config = dict(
    num_hidden_layers=8,
    num_key_value_heads=4,
    intermediate_size=1024,
    vocab_size=8192,
    attn_scale=0.144,
    extras=['capped logits'],
    init='normal',
    init_std_down=0.00558,
    beta1=0.9,
    weight_decay=0.084,
    batch_tokens=32768,
    dataset='wikipedia_en',
)
MLP neurons of a small language model. Each row is named by its layer, matrix (up: input weights) and neuron, and shows model dimensions 64-159. Each number is 200 + 40 x the weight over its row's rms, rounded and kept within 0 to 999.
After each neuron's rows, "fires on" lists the tokens most often at its 100 highest values on Wikipedia text that the model never trained on.

L4.up622,171,150,217,276,260,251,191,275,239,211,296,141,249,234,127,127,217,132,190,235,159,208,227,218,211,136,216,191,195,198,169,229,192,168,179,212,231,126,182,254,172,190,235,173,212,201,175,180,165,218,185,177,245,167,247,238,194,169,245,227,62,201,230,220,269,195,205,223,182,200,153,216,240,166,177,148,113,178,189,236,188,207,211,167,192,188,248,195,179,266,200,171,183,275,216,200
fires on: ","

L4.up285,229,212,197,195,187,232,219,255,209,216,176,197,226,200,153,106,241,169,236,195,272,180,231,276,204,198,218,204,245,268,194,172,171,161,211,186,268,164,152,194,198,202,208,204,197,161,245,181,223,197,136,121,251,169,224,192,187,231,257,204,169,154,195,139,240,184,220,216,223,256,203,224,211,233,153,200,278,231,204,182,200,236,200,236,211,211,224,155,211,163,176,239,147,240,266,211
fires on: " his", " the", "s", " =", " her", " their"

L4.up778,179,125,208,179,197,202,199,219,202,268,171,156,189,232,194,171,215,216,223,206,222,250,196,219,148,197,174,229,159,180,166,303,219,222,222,236,222,192,95,195,177,167,173,158,261,187,204,257,237,191,163,155,246,179,220,179,191,211,218,174,173,192,175,210,184,171,161,179,135,211,180,209,196,262,232,124,150,206,219,200,235,158,241,184,148,167,240,191,218,208,136,193,176,199,203,232
fires on: " to", " and", " or", " do", " we", ","

L4.up851,248,144,173,212,208,218,287,185,171,202,231,198,194,219,237,196,216,244,186,128,212,175,176,239,275,186,241,221,221,188,194,129,192,200,179,182,194,203,148,156,177,201,168,167,198,203,164,211,224,220,172,285,206,181,217,206,258,202,189,187,213,173,231,215,187,182,195,149,231,281,199,231,169,191,231,128,220,183,136,163,112,282,164,196,244,181,213,145,248,220,273,154,142,234,168,280
fires on: " as", " Japanese", " (", " |", " of", " 0"

L4.up416,177,142,204,229,189,245,240,124,181,198,197,242,249,198,237,163,185,266,242,240,181,126,193,205,223,223,192,222,213,247,110,202,178,281,200,170,235,201,132,194,226,190,195,164,167,113,221,261,214,217,190,240,221,198,274,274,283,212,181,145,207,92,181,237,164,180,155,217,234,262,188,194,190,230,154,162,211,244,264,98,158,172,166,189,220,233,174,177,241,193,221,244,192,201,265,182
fires on: " (", ",", " |", "7"

L4.up751,261,161,174,242,166,185,191,273,192,278,190,176,245,212,192,116,277,163,194,214,196,206,186,192,244,252,219,179,197,99,194,172,218,236,208,140,232,180,126,188,226,153,260,166,254,116,189,214,287,163,148,150,224,187,188,227,223,206,136,228,172,219,234,177,225,230,204,189,168,259,235,221,180,224,228,196,199,141,185,166,195,248,191,191,210,159,303,213,203,242,176,121,146,225,213,162
fires on: "="

L4.up713,255,176,178,199,187,169,220,214,196,268,245,209,249,213,179,154,230,205,225,156,182,200,236,180,242,250,204,154,231,158,214,161,161,235,250,169,207,131,133,137,174,242,208,161,240,179,194,227,228,155,180,156,159,193,238,213,252,228,113,114,276,184,175,123,253,171,196,183,186,248,259,162,225,210,197,256,254,183,198,180,200,190,243,154,191,200,311,276,233,213,201,183,221,214,223,175
fires on: "=", " =", " also", " Mc"

L4.up422,214,200,268,166,234,139,283,140,224,197,216,156,224,264,206,202,223,234,209,271,240,166,237,202,236,151,254,112,223,175,225,254,192,259,271,207,267,122,157,225,170,237,200,121,297,137,144,202,176,232,232,260,209,159,243,209,210,181,276,188,145,186,204,187,145,174,168,198,136,267,241,177,206,188,209,163,172,247,197,214,155,185,284,207,173,151,156,190,184,232,210,231,194,274,120,170
fires on: "s", "'", ","

L4.up922,205,175,195,277,234,275,300,189,199,238,222,267,192,209,253,170,229,199,176,221,224,221,208,187,184,203,171,182,215,234,170,232,233,188,202,115,230,159,163,169,204,203,203,104,190,219,116,203,230,285,154,207,158,94,159,165,147,197,192,170,161,190,218,161,206,174,216,178,172,183,233,198,147,214,161,181,231,199,187,237,154,262,174,196,123,181,276,231,242,236,261,188,190,176,197,161
fires on: "s", " his", " the", "'"

L4.up618,173,153,327,134,219,195,208,203,222,198,228,197,239,296,165,194,200,142,200,208,188,244,162,164,229,167,210,168,251,226,180,287,203,231,261,226,260,188,186,235,152,178,151,102,255,155,177,199,242,217,194,186,200,182,226,302,200,185,263,233,154,116,255,188,266,160,85,189,156,189,194,153,268,212,200,183,181,186,184,198,214,203,168,164,220,215,194,220,241,300,184,169,191,247,170,245
fires on: ","

L4.up672,210,174,203,171,179,156,274,227,208,203,207,283,222,280,192,202,236,208,209,205,211,178,202,147,216,194,200,171,231,174,196,293,211,295,250,166,239,134,156,202,166,236,232,157,239,98,166,256,170,186,196,235,214,157,234,247,173,204,219,232,139,132,195,192,211,193,185,241,175,194,198,165,219,205,209,181,210,183,223,221,159,286,212,137,146,173,223,204,263,198,220,235,187,277,194,248
fires on: "'", "s"

L4.up129,181,184,190,301,137,233,227,203,229,181,231,120,233,211,172,199,205,244,215,247,168,184,197,199,137,195,161,205,210,158,191,194,270,200,168,205,181,209,126,159,186,135,197,237,239,237,208,203,182,201,189,226,272,253,205,253,200,224,301,133,233,128,216,213,146,167,146,161,156,232,219,163,253,221,224,188,174,167,188,110,248,190,224,223,167,186,246,220,151,242,191,239,119,168,227,213
fires on: " or", " Or", " for", " Van", "Or", " and"

L4.up581,207,162,244,210,159,250,172,248,240,223,171,106,247,194,197,243,227,200,216,217,145,157,143,195,230,172,220,203,268,193,240,217,259,233,193,98,228,172,170,209,192,220,267,182,271,179,134,231,251,200,152,196,287,205,190,234,205,169,184,129,87,112,207,238,182,172,200,125,161,211,251,209,229,223,212,212,175,155,174,195,216,204,200,161,102,271,279,223,140,310,249,201,210,229,251,210
fires on: " the", " The", " a"

L4.up255,162,223,240,240,266,265,213,174,161,252,197,158,184,233,216,144,244,233,193,220,259,191,258,195,198,181,181,218,200,217,174,287,173,201,250,129,226,135,193,199,269,210,226,217,169,206,204,294,153,188,101,217,162,172,205,243,214,256,145,165,141,149,188,176,185,200,215,132,174,223,196,125,180,194,222,163,221,172,179,173,157,249,194,212,237,144,179,167,218,194,103,266,180,150,192,210
fires on: " un", " Un", "Un", " red", " Red", " sh"

L4.up442,164,121,286,190,193,199,227,156,245,211,239,173,218,243,227,214,191,235,211,206,144,235,234,148,224,142,171,227,200,190,135,186,221,234,297,200,216,171,130,215,187,217,179,152,210,159,134,181,232,235,173,214,167,209,209,205,238,190,226,200,155,133,250,256,173,164,158,162,132,227,221,151,217,206,245,231,202,160,225,222,157,294,173,158,199,228,241,227,221,256,227,216,167,258,103,266
fires on: ",", " (", " as", "As"

L4.up647,141,213,217,158,202,221,239,175,217,224,202,211,225,176,134,243,205,217,209,170,228,202,225,225,226,245,216,194,236,269,160,222,229,227,211,124,256,160,144,171,229,197,222,205,169,204,143,198,204,240,143,184,209,226,189,228,153,189,207,202,139,117,254,174,188,192,200,170,201,266,243,220,242,262,179,223,206,74,207,160,211,237,203,198,209,186,283,224,217,211,194,236,171,243,251,224
fires on: " the", "|"

L4.up306,151,177,268,179,223,169,275,194,225,187,244,154,214,261,138,229,171,213,213,240,210,192,156,226,234,198,222,159,227,227,133,165,190,213,237,250,245,135,178,147,170,239,183,132,257,73,132,185,228,245,175,193,206,131,267,275,196,181,269,223,157,174,205,181,142,115,184,208,176,237,245,198,271,221,241,188,172,241,185,171,161,249,155,204,207,250,162,231,205,218,217,208,181,265,202,191
fires on: ","

L4.up239,96,175,272,201,211,209,203,185,156,137,264,182,220,210,148,211,166,201,263,244,178,212,180,243,189,180,190,228,213,191,129,129,124,207,199,176,256,238,194,200,184,211,299,244,186,188,167,243,189,227,224,195,255,183,268,268,249,239,194,146,261,155,142,217,115,192,199,257,234,144,218,165,176,246,184,207,229,134,263,167,113,238,196,192,205,286,191,187,189,186,200,236,202,279,142,258
fires on: ",", " ft", "f", " (", "et"

L4.up926,191,207,148,187,198,262,263,257,194,215,123,184,250,205,165,224,252,121,219,218,224,221,184,208,187,182,172,250,288,207,133,290,184,180,226,169,271,218,143,227,180,219,169,155,252,167,168,226,217,301,155,184,219,158,234,277,185,152,238,143,152,195,219,198,111,254,194,170,162,232,208,192,218,248,158,222,201,190,172,179,196,248,274,249,227,215,248,191,202,190,232,203,218,256,253,216
fires on: " the", " The", " for"

L4.up203,248,196,161,187,145,215,283,214,219,258,179,259,195,121,231,168,127,188,255,194,206,243,242,252,109,178,214,197,210,254,162,197,164,224,187,195,195,203,120,198,224,179,289,211,199,236,162,199,196,271,261,242,279,104,241,193,190,199,237,206,252,188,222,171,257,243,196,209,158,297,297,161,178,264,171,196,233,172,161,183,152,226,236,197,207,189,194,178,160,177,205,292,165,176,241,181
fires on: " at", ":", " by", " against", " the", " from"

L4.up158,166,198,254,212,198,207,242,269,191,220,79,177,232,195,166,216,207,99,194,192,220,220,172,199,166,197,244,209,163,195,151,252,244,274,278,161,303,155,165,168,179,175,217,191,224,198,189,231,217,182,227,257,208,192,245,225,184,179,209,188,172,156,260,201,224,183,144,196,162,285,221,139,189,288,104,173,204,184,183,156,182,238,177,168,210,225,210,258,211,244,260,198,169,211,215,242
fires on: " |", "=", "|"

L4.up180,175,246,171,224,200,168,251,235,177,203,204,234,190,168,277,163,241,150,252,211,184,162,212,227,192,183,194,245,190,214,115,271,146,200,181,169,177,260,193,235,276,162,288,249,168,219,156,238,244,237,193,190,192,212,183,209,208,205,167,194,201,131,180,268,206,146,139,186,150,202,243,149,199,316,201,223,197,167,251,184,183,196,217,204,186,258,175,184,196,228,130,258,206,186,229,277
fires on: ":", " del", " of", " at", " it"

L4.up35,221,209,164,220,195,190,268,191,225,243,160,212,228,232,205,155,204,164,189,213,222,228,207,239,145,197,250,217,239,224,184,205,237,206,141,213,175,188,196,185,188,171,207,175,206,127,170,188,225,245,169,211,190,200,285,244,241,187,208,203,237,143,207,184,245,168,191,137,149,273,253,219,195,219,200,143,152,196,191,123,119,181,165,157,195,232,212,176,142,231,179,249,157,215,178,274
fires on: " of", " to", ":", "=", " is", " by"

L4.up438,155,231,187,217,177,227,240,227,261,207,237,163,227,204,191,157,256,125,212,188,206,178,149,245,224,163,156,246,222,193,180,246,258,227,172,158,234,217,153,132,227,178,207,90,287,200,109,246,199,231,145,140,198,172,249,186,241,189,156,225,149,225,179,106,108,220,191,216,180,207,252,119,218,182,180,209,216,222,177,214,134,289,199,181,117,148,279,211,232,232,223,223,109,302,207,186
fires on: " its", "s", "'", " =", " Its"

L4.up893,192,177,168,216,246,259,271,168,217,272,255,180,247,239,233,217,281,217,187,186,213,178,212,209,224,168,150,187,246,221,218,279,257,200,212,132,204,185,199,207,218,229,174,191,248,186,127,210,246,202,227,292,224,170,283,196,199,179,174,162,180,80,207,233,223,296,176,189,185,255,133,190,182,243,104,151,242,166,170,182,203,271,237,220,215,291,224,235,231,266,245,158,193,208,170,212
fires on: " the", " his", "s", "|"

L4.up874,155,162,235,267,241,202,174,240,143,167,224,246,239,204,229,213,236,218,209,241,202,170,239,274,145,182,169,230,169,226,175,199,188,213,257,141,175,175,195,129,196,238,244,177,211,185,196,231,189,173,186,196,227,141,166,220,216,272,198,147,152,147,190,179,220,194,202,227,176,179,194,134,222,193,168,203,188,197,118,182,145,272,217,170,192,184,173,213,85,221,215,247,128,217,228,251
fires on: " en", "En", " Un", " La", "Un", " En"

L4.up218,212,227,203,265,186,154,218,230,162,112,165,131,247,219,119,139,258,200,189,172,203,238,178,193,145,120,226,132,195,239,201,209,225,210,185,212,197,231,210,143,188,155,223,156,294,207,221,241,181,303,215,207,241,188,189,225,225,202,224,226,188,194,157,232,197,197,146,212,229,207,191,89,213,231,245,259,192,182,128,194,169,207,175,209,202,230,207,256,185,217,292,191,151,242,148,202
fires on: " and", ",", " |", " or"

L4.up298,217,146,196,239,232,162,233,212,205,152,153,229,134,262,195,189,163,158,186,221,209,164,220,226,190,184,149,188,239,227,185,248,225,218,175,210,219,143,167,177,195,198,217,216,226,264,205,230,220,214,190,145,286,231,232,262,218,185,177,256,246,183,269,186,158,177,175,145,194,211,220,226,262,194,206,170,234,229,171,177,204,183,230,196,110,231,276,251,201,200,164,243,171,206,227,136
fires on: ",", " and", "-", " or"